config.yaml
init: "normal"
init_std_qkv: 0.0265
decay_shape: "linear"
batch_tokens: 131072
seq_len: 1024
MLP neurons of a small language model. Each row is named by its layer, matrix (down: output weights) and neuron, and shows model dimensions 234-468. Each number is 128 + 32 x the weight over its row's rms, rounded and kept within 0 to 255. Numbers have three digits each.
A block is one neuron, or neurons of one layer that tend to fire together. Before each block is what it responds to, as a language model described it from the Wikipedia text at the highest values.

Description: Score separators in tables
L3.down612:133137119162156144146112122098119098164126142181133099087161151155056155130093136126127167148091149164061113156125146073081164174093123079152109084123158135106111104054133162118183153115046120122159084168141086122171126206096157137179127110185113103112094175114153067115159110132131157115153142142126113177149162167189137124080155112133122102145130158160085151078079139097070086131126112178117147132150152151100112133153103177139135174120129075122197093120060071123153151130109132138092130070116144149122131121125164117130162114122082181146161153086172123111082093118159087077113097204098122184065109111138077148113142126102140161111113169135086161064046113122169109134075132095115204167174153108181113096

Description: Sports results notation
L4.down152:123170151066133166135085099145090101173113136058158086127117109109110134107152145113149156155202138138123099116114092142123126130152131121139116129180102125068159137124173088130107187102163103116221101125111093065136136142119140089204123198150166139081138111147133179110203102163122109131149174138131105103099069064146110047089118170116133151177163142133133147108118104141150106105164135158177105147123167177107089144179133078111083184075160159141101144161146128159132121157110189196158154174093205166111163097131106121203197120155106161164153093106100098094076142192145081141121084145079123112103153168133158148126128137125139081102142177116124104087104120079155080101139150126123125132125112167100132141
L4.down431:136157082072129152080134078158170141102117145121142102110127109104149102120113160124148118075084125167179143174129157132199104069119155088165158059144104144090136141113135085156124163159107100093181142069120098077106124103162158097150113116136147119158129097103059132137160150128062123173158088109110144137113214202146149129126183140148157103136127146160091086100137121080121143156149125131140071162105185110154114081147122151126171156207188140135162106111103167132073144138149119131101122154099140127175130171100056190119079168112111125088138117110160132110149088213155110113125152134131135093126107069084116141122118108117088152082112157133087130148138184067143105097103157091230178047126148153141107149
L4.down780:114095121122157126089157124107157145112111164167161162152098119199074124176156173109165108128112191093163144140150127140103118114133118106169144155095164131136138114186163140112135039148142099177171151133142149173103100175089121168073111080074169110149149125090152115113107186126108136116132163146100123120098112143119080159166130178151150086098157156150123133099125137095143113127119120094173141072136136131103148104119093117090081115156122075121158194168212117088104139143108203116149117174137181065153166116059138103170037136145120131104184109154107149099082103129148137084154173119199177167110128175110170162126094149123195130143138107144137177065083134175137171097115089118125097093157135120243105096
L4.down888:138142068155131144115167069150174132147091156132083165108113129083168134148145092126123136136173161136147080068108101053144131142147115086127138100120131167147152101163132098149125115084094168161091171104109121049165130094155086093119127174162120175126084081068117121077159121142155169157105133107051128133156163189143127122099144095110144111101155057160150094191154150142138088138163167088135132165174172082099115157045073144142108113164157184135126145129106097169150115113109113075138145108120124115121137105095127160173113077175123105127102109083144104099160118157176144133120137140130089191117128092105140136153106179200101141160145108076163063119094075154062081167067148125124170138172114154142066114
L4.down1069:114134090191140116141181105099114145114133158153084174141090136133123136104115129105082160153133106115092091109141143113112095078072130077095181149141208165138156107083201135116095146199109104103142154137114106164099151152143134138117087116146150126097130155173128121148133186104104130099159147166132099180161107170111136104151157162159077187108092139158110154150141142127104099121104106131236152087100159119152136170110087126136120120129135109065132104163135161126154125132109119151115102160082093165130093099114107150096141122138090134164153139152110145195123152134190089095049077106114157104089111163136128103129163112116112112106107120088101141151063131117069160087174099151101115172156146114127135153
L4.down1472:123088174141106106079143123091121140127078176079109095065123135152136114165118121133135097144092162164154242151110108096136195120114119144178127157149127125097118122175165127111114078161113145097137118102149124183160167142082169117101124142051124188096157123131090099107077173101087054102150115128096080065116176162141150114143129168139116098130081187108170115128142151100070105205187122142138110098151165109182099048097093173117159134139176087073181145116163123152045149123108146095128104190115168183147098147097109143125136124149140211086166141124149113147099127176112141115101110115119141165134158171098150167128146165177127128131123122124099139149181136088118092099148109121141156102156105099111163126
L4.down1846:059138148061117130081212094115098158040087152152099099110165133126120123096117146129125120184176124138114146139120150129137179164105128114144147114094145084101117121120095142116035122134139146103134129087131112101146098151171143100151110094118166134176171129123162105051119098115120155170111144155097151132135140121076152123144156091155086020188119119094135141110169131144166116130117151175057066191112115093094172082144149146102148113111140116135096109036117146156114124172144145082125125081146084094166132174141103130056105131112131086155079139129132088097089134194105178152082159111185105087092142142168139110136082183084118105097146138109132088146144134088136161153138166182138087099189184150144160144
L4.down2493:148108107171138102161130144072123073185110131110070148158139104188161119085114092086144125117083098117152129139130131120156164088109103172170172177118170122046164130115161139137139170087095113097203118138164093119146100114168182169179126108120111196085174101135123132087169118147115123120119122087068161096132122147114120144151177146133167106118123184147124141115134122144091071149145148136140091113166149098173129125093093172127199093101107108103183113132110158148122075108129120083114108104148123137118202131139164118088082125110147140099212111158116185161189117098130092143123126102129180134142175156102116128098134116102133131098116124122122146127112144094096105141122104098147049129100147065140139154

Description: Date-introducing "on"
L5.down820:112156176100114113178132093167158120124173106095126122052087115091170106138085098088111107101184184172104108102117081128127132128139192130139085112143161155183132097103138109107153126102096153109105107135140166122197094135089149070127029129180163116119114141126144076135102170115128180181125082141154176111173139078105132109092116175162067087100191128131128125186151152106170162129149117131113069068143124117204109097121141119098063154164074073118160119098130120122109071142084116147165126108130132171151116152144106139155152079128147150153148209107157107105124169125129133131093204160131119094161138115170145111151059142130096168118147167147147122142162124118133127132066133121130093153180156145121134125
L5.down892:156131191107082123098124127063120118124124137127087139127153103163140130133170131101167142140093089124081110155122119130136045177143155127143157186166089025174080101122141142121120133142097146121156160118151118160170158126183168104137141118174128122162157117145103119158132126047146065158135092122045178154121088180108138112134174135091140136103133118114079149087141123076067094138136158082138102218109138136079153167103094183084110142187146197092183147041156177105168123132156137167160162121168125067123149149085136157107084167100192097156141189109114155136119074188158169139116184161143105108109151187100131125116117067119098119071108130153130120161080110184144158131091131079096135124155116100080071129
L5.down1024:117139134178054104130096095144072101114128128134095144078121129099103162120115131110126091140104165148097137117165145132177081180143153129131159132074150134138183091160149160114142099141095091116207076130139119112059110128134130151161145142064106165095139163107169103067057112094164133133118165141203079135125155134106104135151168151112137116156194123164139148163242108175096108124137141136180101107099141138140183130144110136110107180150115132102127119079132098110145155174162136107120135119162124173106100130149157136149141106109151123097150124099119178132182144122125127114100139167147125089072111089081197129128166181195177113123116141107132134106168104109101138122174111132181131102146161094154100125
L5.down1552:156127177127098172134138107099147125159131074196167137082107148133116102119149181177133130211096048109137151153121090093098177068124143138108116086141162114107147149139091113149078146098100114180219129140124101123133089153120115112116161115126101103139117098091134153140155207126129085080107125174142089105153162097107123155187122125136134082109050139124110163122111093099158078072147101044084165165116129196142120136148063086094127105120137123154064120146114135163085136158154117152160152114112138138108079110119127126106143099109170161167144079147116104134140145090121106141148162081200097160102150213090065141138089059148153165160118123122114128150107081175104108141085119169136121128145141140103091114
L5.down1921:161122159161170108077078101063084104039155032109127163092144102102146134134158187078115161135066166107106108159147134151152113160133118131142166152123187122119125160100197128151118145096065110107169109120159103135195187174137165087155133121130141134082139087161158129079185097086132076081113151092114134098105141119184080118130138086140081093133090087198130066072099120128129153134108096099135149128062130118155089132121134171121060159149083079162085118128158115158074134216168143125149102174141115170141144143090108146049093144149184121099159122139202111127149130079054167137137150164129105063083157070135150116140127121134131169171130113129122154159173145159120134096076095131116090153132172102098110079
L5.down1996:143150149117122086118129146136181127161157115125171143175151115193140125145110171123116156138096181156119166178163116125187077112140134126125079107144240130178158065151100126085142171091089115165099134109116102052051152124119107115088112078107184142056100133146073079030125149110123073125085132143099123117076165109113119134137141118132160111113127110128148152182146093113160123167142106183128186133158121177103146094128186133108095134134104110159097147030121125179111155154126116218096112139138151144142118082098158146203093116131097090177148096100159145085120076158158131174142204216138169147147140140154133120139109143120082106083082116131100202116150166122090106157122111067139103137148159158100129133
L5.down2099:136070127057080175114203117049109101136103105066125141089138142102166075111126160066084111098107103113080055135148102158084147144117098152122167146119147133101116072146143109135139080106145147174052142192134141134170150156126098094160115137141120135203084142056111140095095085093171062143161128130121066089152113196173116171101133147200159125144118144112137131143145115104136190132102160099093153129138076138126142106163126121130145102197126105075126157165164127145128103138102168163145101106123061167098153150140110145148093116115146155112141132111161129143099119051134109151105083069149040108123131138135127130141149112125115114099088115147146108128171118105125098116111129193165156162067062137142058116
L5.down2340:141122127154110147151102140101073136079115099082119088119205112146168165168120115182074128093076183114151104125133148089152105169117142139122110170087130115138130118098165149111100091142150129163132093126109130091120125133100179136131174152098150074154114082108160157094166200130180181127159092116138182091097152132095126108154080123130110145013028101056122124162139158093131106147128101180109110055154056116093147084131106102163165216114112117160129111151130121212147112142158133164094153093121117129121114102138122138143174101126124112123129113115131159123147151127134142078108130140146106107082097127218167127102093169053117152113146142109115179114130099132133126161136107129157140131147169142097110158

Description: Reception headings, year digits
L3.down980:105138144192138120168132138132118136166099135063143200155100099124129123117088128115109171118107126119150138120143129109097124123156138097145164111100137150112096146127171096145110115102170117104088134147157185196157161126109131077231089120167112177180127092059082110173132167120104110170130094140154116121160134139127138157157102079090147114163143111166099155151109144140152101101174154144114125111077174168101148170158099060118131105140137132074142085090131151133140111174121080124119077043116137156211082134128110120146178114051087102086115100123117095159116152148101164128125152157106101193169115133084149164163137130115157191103147169148152130182155194123108144120085117105148105148101185207023083175

Description: Praise and ranking phrases
L4.down220:132171130128116134158114121153129169180055133084133154158117122130119147124133142166039100089166101187131110127156109155125131126170162118141135093154090104073130129072106116065117174079159106106097126052126177131108120145126140145177057125112079137150102115149150159172151139074158076209142135152134148166109107153113094135104144139141101167156086093150086107098052116106124160111114162142170169169159150131132086090141124127146087128177108085114160151145139121117125187118152110072189073116168085096143142111127107096144140125174135126132126111195139146095169111089125129137169182198145110153098157103070115128173118104150117174123162143146100157160160125110116155111156176139182100132132126154177130165
L4.down370:125088120121128125219155139148085107140091079086122141147142133144128107096090035115144143159077211104142125135108145080171129145052137151115149065098172118125132131137176106166102102145096130159152123178104159151153121148122109090196092191167077099090097171089111074128071170131120122141180136161131142123106128085098094157126135092150152129120106187099107131187141107122127170164152081142080112091117134133109129136085159133172124141142100079148151157117094086110140093083102136106091084120126165091132093111206124121105175114115133096065127192147078131130126152127138139137155136148117145095154159141103091135153144165111180098164156167169043119178147191075150127157142116133085122095133119145107071109
L4.down588:130175158136101153110141091129099111142163088116173127061180182213126132158149114177118115217144100091149168099169098107154126130150145149173197127107109115128124129099161088100080097120083130096112076141092102116129111120175134169150145145143119090131114126121147110091105079118142144147159134160174161154141065107097130133169195167157107132216148061098116114088114126161167128140049096187184155097068129125133113117167107122154090153129127091171178165034126143135127064173092141215104114155107142092122091163082094153135179165088178090173131099149100191125174143204222158148136161133135076128154166091094149137162139065206146150060176070120133139137082088121084138117141124149122134151078140076138157122
L4.down1237:148096124089150130117180092177114100157043142082108120137176115160121133116121131154169157173087090169188131146095089099100125114128086097118088094098173133156120100122126096097117066149199143139101169132102160109111088073069113112107122124083149091111110184063125095114141178113157152132147111141142144123149110160162105097063177136096107127089093105075130122136092138104103165189084159134160105120166098135120178064154127157070172164172044134149090142103124138113120133081115157105054141145100114161106122116102075131173120116081155145156156143191221127107143160084120164163157131132124143110119104057155109147155142133107135138112160057105109129132153109104133181166071082134113136121141112081114102160
L4.down1877:161145142167162128098051124097134145121109125126117051072138136145112171110131131179143074164064083131117161119113127143121162113158127115125120142061058115117166069118088085118070122152102158069134113202143156127167118163125135132199131090124127134189138102120149135109160191119098093103086109091108183089123137147116138134142144111074122162069129152183136193132129069166168154139147092135144099107141087148113105117137154141126160103128152138126146120105131109130141095063086106115117151140151121127135119161136115153122105123106108105069078081113091150093168105163086152134194139071100143132126176049145149160177123213146081169121097108149132143111107120178156150091073051101151132157165082089149147111
L4.down2205:126130118114073111130142101081189163141126170106144118130145128150140138121060081152118103138092137066249090159174127106111159131116094108099106171072145125128151151082174088133147077107147136122117172108174144185074145191037112144101141184196126117100144169162145163138131150132134106120190123149164176154079081109123152089080149185098084125152161132075108087139099130176089133081075131134126158125082189122100142119142092185118134124117103138101114158136178163108174072096112146158126080111132078142135086084128109134171075137128171098126072156130165113110112156195132118164093166109094134142144150126089071153131162097097107091146163143089192153113100163092191214156138183159135118188113160118189192138
L4.down2375:159098172116145104107144130138154097129182114155118116187172174120128126134123088227123102156153147164105153091101169151176082129140171156154101140154144124092127131054094137177156141082164191165117110162191144142098121151133093099129087168061126084139157145219110129096178094127149143151113117094125118131077077106135101111129149119148165090115144145128108134076161127108112134177133062129100102082131136142152128131160130098214046105139127128115146123203065162165096131133101146118118116169092149186105124131115108147129143149119133083146164081171139102118134131156130132136067180089116153179060118105122112180146133165123162175158099081170101156111077073117188140164151173096115207157103090090089088119
L4.down2591:141074157106142059160154158099095114146157130118101085143143110188107147174165139138098133106140146117109104145061118103149071087126096090132147156064131112151119100065122131122095087153125128210096103104168124171100069148106136141141177091139116140104153108111146140120117160137081100128118122145187134175127150149073146099155130131207116098073185116100120128135115171134103112077087109149119123131145146151112171111152101103124107162104176116141140154099181123090120119139106169163069138131160082122114141132117131139170148120139138195104126204124115102128102146103223096101079139150137109107115181118117163141166123096127101082104100118078140080144072074087122146074146080104099188148168153131164158122

Description: Sports event-name tokens
L5.down838:092108102121111134083149125142072189061140143073167176186158110155088119147132151112123122145051115128119147083105100132116156142075120106106156107156123165125105115160174101125111108168167134132100107097162137182121124136106104161152130173122083128173081116087120064052098123137101153146169134104136134072131149112154098123133140105108144086122129174149140126123160129147135173148117137112134118162117118108186099081120142169088123147125185161117171095172099104158133133127059080110142129163119152176152125118124143163154121085092086165079189173120088129114092110131132158152083106197132173151162083127099151125170137170146096200122201133107057154130156096080172134191066104187133139103089124101151148091
L5.down903:139204129167115150151121115147112123137135096136120177108150120085103088146151128140124113102122136140102139120116115101197194122076171119118082068125152117141105132105143154093154095112139158111094141197134145172109139084199094137159094089084133154185114131152135097152162137096102098133149125142113070092117102170075135071161098167126153134152139116141152069099114110154146154114181102147075128136108139162113104128102121203071152157122118079151169198160141186096066074168157124122082128174111175050136176125120106186066189109150199119107131076086144138156139143108068140121068136120084175177143114107178087210104110110180175125144085105104137132161134153047105141065143119151104148077165137151180144136
L5.down1463:105142157143155171182117179169126122108145078114165160153111139095122028126163127094160169097120135132140114098143154154110152091136099180104165089075115090093139152162122115142176140152203135201106049099112113128126164141127113142135199110084173175125135115146088125134117105132125113171125163049167123104067149150165096055139118110187159157058169111176049147132114103185183102146124097140103127103181163129160079117129123109128142103083156136105201173130128141153095193125225215125075099110092128093054074130157166063119112138174050125122147100142180171121180104143099142129118141171135063101134074137120145177134137143117108135097122099139084120135058096101165098138140142155140146172164147118179142104
L5.down1581:087096107131119167155141090140121066139095094096111097173150161131118113161174092126120160150181117179165156157119116167140157092177119184151178126119155071128131108115137113127194168131167161141157055098170142118125107189095101138113157131201128121132080130157121137086062206128153114111219079096170095082160136120153129118127106158135137093119153137122112107113136143131097110127130117144115178112137117157123146135126122116123200061137135117104195099153150090155184180081165142146167079172158101132142152118095146080114078176155112154087163149111156034150106148171077107101140092174175158102116113127198104135101094113113078197146111137097136061110164127132126160143157091098114107203131126180178158127
L5.down1612:180075067081169131127097139170115115139115108119148115085088139101163104138123154142123134141107143156130147166163150121099084117159172191162122114105022166111136132119138084110166135142146147163111095180079159116137100099169114149120095121157108215145142155129146124093162115151174119163106184055143138092125118133157149144116162090087144199167136162125219125162175163079155135094112108140135149160171139135100126201129128176118151113100170162126078151141062088095151164099106085076137140091085059149056176110136111103185127139137153158146149070114144078076112110088122115142129113118115105159095076131064139135116113098112169060185098105163128135156102145128098076190145042169184183137142120117090136136
L5.down2020:114157108164118120118153119124137128126079137119127108144119152143133064106141130173151149164102155106129178164091141033171137133155139156143147110072108146095151144140122133092121121162197130132196159114137137140114099156137178147074077106149129152125103091146111076116111140126119142153201157137034137152130146111135113116152112152131160100118109126104100167116166134125090149166140098124145089105113157155161115162085135140069123123140138192158169160122138132174072125171123212139161135225149117140139137075110121143170067169141065116084111123093145077157064112209127131108110135194141132096175152159121075158052133118115130137117106165111114149135155156134138160180115107122131132092143098079144135160
L5.down2380:138135093170079155087113172112121074111139194132146105100126168113109118131207153140121118104096130181087142176122148154199172087112166174110031100097134188104142100112150124110075098119187111089203150148163134124153071136086131133161176159153134154149120128152161099122153098090094125186185130159110107094212070140132118152157134117143159093126178066152119138158136116091166108147123082116163170092175136182113138138103081155059154131174114091162118089110116082104141085131090125155116139151146166144122160143159161085112088164112144126159146130165130150102054188080211129124160144187114125139100116102103126221124090177143115148088060149134123136143171120122155154106086123115126129131192109086175114124
L5.down2758:144150128072112082156105111113129142108151075124113111162198118133121112213119136171151102136095138129085137184132152145214177141148109180133072116123137111152148108105155106093074143145164161200126133154076172145131107136136128143166138067091092148113135113108087173123119096130172150085133108111080179149066117101170120114122169225116124161171183117124143052153116129145118080129111127139129166097144087096112116116148155142130118157112110117130106181127075139147134114107128192157107127157157129118182084100117098155092118151156159127101154158153187156113127091161141131147073122137097156176137138129063144134086097140132154137117160133098111118125101142135099129107097075122171168160106099128214113097

Description: Critic or publication attribution
L5.down36:143190141082157192097131159140103139158133096135103197133132159084136128131156119132200130075129136176101120101078133076172104084138116207106107150145126133120180150132100160182096128176144099148103125177135126117052051119096106116157186155193109079177156078129149203136124153174171104108099150051106231158146107126120126127040139111157143133175125110120122094134098119119073111120135115114131064151119150092090111121146135092136178129091095129140084116136137073070150160138109166114145169119152143137170124085194125106116115171115117159115213145131176141147105103105142116183137204091129131117145156132095122123167177170137099147136110059210104110157150144134159127106123168105086114086137120139164097162
L5.down567:147165114105176083089195123112168079120128137156121148154103168163124108091101108075169154193096140140111157148138084167136128128099136138122132089205100114124208159173178118110080128099162164189118103107121105088152168119139145142194092138141153157070107158130144068189139145159115157117148121156170087095163110146110088152094140166162112116126129103072124136091093128149125093089160128174132136126090161181099090176153130129148084140119193134121168126184122109131126186136085082132085145076113109146189142135136128105195087100114120092114154177149158083184092131132167129082135106093115124107101161120145109102095113115163098073117095136160140076146150118143123142152102114180111137094156145092092112141
L5.down665:122107173109124131120119177095119035138116128092134149118070096087098129142089117154160173104156114153172144101092119123125153147106137093096136102084155150135134140109126130094113200108189154102134116125159188147132101142118156101114153185160120127097136119147166134130168068190095107115153176127140093079153104104155094128116130141157123137141175130111099076111109109105142096154094119152096145096123176116121084134142106117160144140097180127139169112104158050080178124138072170137105140153109153065113074157152089145112107129142141127158162116126106093175113148136136141174136112103090145105148151133116168109139168123187052135128085116167088068175111139134167153129107090138107142108144134126135085091
L5.down1399:177127157091141138159113115132223180088101105106118141125072157075098101096138060117153076114134135146137105105104158112081150155091158147105184153093107177113103100129234121145165100083121108061112093089159138147087132114077149097130067124127096129142121150079109146149146148159161140094171220170119093067064141108105064154143131195151107088141075165147150097175133156157159155093134165100192157122102179101124215123113093159125102112102150096141164097184154153149127163158169134141151144096058185157114145142124110070180173166148080151103139155135154133138139069105087179109108116100076096140141173194159089128137119080157104049152143145138137078183114092152144081172178101170115147125095143121096149074
L5.down1578:085122188141144097187043141095128145186126133070149108140069106122111088177170095100196155120047094156123142120137222126113180188139102133135117163108157101134130110115144122094090118115143155127094122139169155049112058150110122116116145138116078123123143122112147102109141185146104110165069135200150067118094126116110178175108140183150147158051091168070121123105164156133148101093111109143123163153130076120136139072150049124110141124168062101103147109155138161117110126074109148107077087153079137155120128185120144104158124135143163187100130146143070158155155075160081117091121063132126119164164152194133167136132114167118131178172144119119108170141138129099139165145151153176133128102129144104180139116
L5.down1687:132124138162172196134089155135095147170113130104157160082118114181101143150148130116101172154154155116141142086043123097156205126090131052137137138149152111125174145082066102107131102139205120078116145149153142163149146162092135073108134142044167152090137137137133162145109124112113167147135110118122207146111157097108130080146113183138125099099156104148178115107178108114112170148121101118173080150184125147066187114143085135189162193192077108070123148119109068029124118152150154187064158105081161143085172109166098088157178127094130116112139172041139083127145131103116122152138112145152144151123118141096103167135160104167128139202125118163122059109143067063078134110122117110116158114127130165110142143
L5.down1808:074148138086143135105155128165102147166139081131120174164142133150116115135154099107099101138137107095174143127125069089139140172059156094119192135097051104125161136161144177111116147158126159129122102126135159109183122151117121121078130112166153075050099117161112119129171105121134091170134171164112167093142118132130152127071120154107061137194139175164118120202123110163119096100162168142145118132113138096097134102125141122108147137130152117124121101145137098087153110113114173118126116104073160087088099098146123150090125118178114160145168219095159068137121087122171098134142087087129161065119150138106126138131187032163102137150104072109119116159116158094177119102127071155061099145162098082084074160
L5.down2194:130092112178149112175225135107123130151132167101109155150159111131125120082075097058145079160172122088144135139086160072108163158130165149092178175101068130100090170105123126088148082164187110135108088082130126164119094144155103153146085160130120112063121141133168146154118140157118071106175189116084098129151158117138158085126131099153124074174131152153135155138126101153147148079111086177110103163057135091143115075182125106092136143142090129072157127132186085117103084137091199124109105188134103119088123090146114066129125126107138181124158150069126101168135150037142142087132162116124153102143103153145093082168131103139134177139104165088143123148140078132126100119159078162126132124194173153085141202

Description: Prepositions on/in
L4.down335:182212173152173104118123104125126099120089098154144158118173099069166108116146130152146114104091083112155147119161094130158109148147112177102165170149126096165156107126177099148130167104133131124117102135099136109169139216146138137100168132109114129136096170097140139162100155087078133153120141111092092075184122097161164120147103128126132136111160134114121067083089160130152162123179122120120112115115197142114150129109115167140096086100121147130122148140170115148125105133126101125151059121085076163144161204116137148144175123115133105115145083177169091101144152090121138131161148109107187141136154118104197140229105081178151136116103151118137157151199141129134101156092104143107132124097081088172152132
L4.down526:189143168109049108126136136188040192088136122115118115102138148111088126129166175159099094095142154094080124148089183137157128089161120138077119150070140190151150059145198142103080089113162148122162155148139105145132170141131141106120114106109147141137163162147135093148150178152168169172119128124153124083129143129150118100113132158166105107172103166142154168196228118091094126159214074054150115040133153142140106083154122095107084156124056136122136116138074072175104133157088130169107127188179147113110038175193068116134097152152135106133161171101178140093138132096170162121130137130184152147112098139158110089116224156132126157094071160105146200099202107117113124118093163124086123179180145117159102163
L4.down576:079090109164136091127157122123110145143111182072139188140082136183098151140114101113122210104124076129165165154111109060139124094075076120121102127131139150102155072096181118135108167154139116157103065109064097113098126094084112166038151090111148122125125179142047156103147182089084090099032120112179143115186140115154092142106128182142172132102176184126166137105098135150160155120145104059131130123168112167109107123117114159177094121175116187095124117152140149159059175078163090109150101148147177190161185151114123152124111134126139162126178087169103108127085142060124077088143140169119116140162152093077157142108086139152154159103118113103173181103188126164151163130185095135119134168139150110107168128
L4.down745:171138188169100115125124164173106144144120152024100124093154190112152143118146135134094126133142173150125133144121096087151096143097206208136074072115177071182094068119144125102139143093170099148154146118156171132158138125138066125123146112148078136168175188169106153129068131145132141115065117094166163167119121145150142165144139146178097150167119128107190107127155165057079168137133113131070150121124130137141138119112098098107142146174094161093119077144133172220077141113137105108080136138134104074133181109162145109015133133111175120078114088080128107119153111103142117195080153159143145172090207132168148137163139124216173184166135153098141133127124127092075123139118128122163016104088143189166096127
L4.down846:159174100134138146113102042112112187142144134073194142156110093107103173168078116124101135114107136116171159132151212133075094142172113170164128120067174165107156088179148110146140114125149104108176103127076106139146164128081111124118057125143139086110142086125116075028143166086133081141058116155087115113087195097166108207178130138084146122192143117127112126117121118163146157117147127095117125113165123075151113143140196114058142114074126211129198162148156077096140103129093123115173085079155133148121232091083175148107117127106080123078148108101131134139126128117201134124149121136087142156135088144083127125127149116112183123145123123125156143156176102127152121138136121142144142204102121116120138110
L4.down1561:162181144120136160123097179150160138097170106084099157148162097172182084172085136140115137135096107130106133111174094125195114100135143143200154197124168120096150063122116135126179091096190202131151153137081124103182099121093140102137120126137150125132136077078158070168118129049106111205108110148118120142197134181113137132120159136167181090144114104073100115054132165086145157135139171150107133121140090108096157145131194102199117143120109172136194103118173173210048078113145152151124047081137125099161170121147143072091148056113077084169166128096108176188144161109086114170119122196087151083115085108161150111095134106196123136092141086103076186125165114164135123166060104134145103163106123128137129150
L4.down1814:108131189163161041175085167154083151019150174114094108133122071112157148127142115159173088133051084163142157141146128174106138069182126070133158147144146142132151125120099106152113132144102155157150110159114159083113131104157176128106132169155166116085122117101103153133145119123161093129091125103123052133118097217173118145176158132090168067171190106040116179187111100139127151116124098114124133195090132151133196166175155136117096065165133163125095123105133133130100177163177060131185127125158095206123076127100127123231084096169132116096130174124138134159138061084118109129201116073201144162071111132137124155125091154059161139178116188127138152110183124142165164131078119188134143165083117095104146144
L4.down2730:083112139101169100115155167168112158152078107151148154217169132100165109187105115108128101122123079140132139097165112105108139131168173106183175158090100122110127112113121111072075113110153069129144094108159071109127085095151146097178141114105147103176193107126111119158120119158182128139131093143131125064114163095147135090098101099199101149163124118133153165071108143099118131109124141151125092119137142095133090174100160144131078156144094147142159149121107151087110131143128105163114104084168128139186120155069176137168153089100129111170124157106129099135141183104142139154141106144134122149233124119121125052176170132140159084133111103108141163121137167103078138122127164107176151139102126142159079133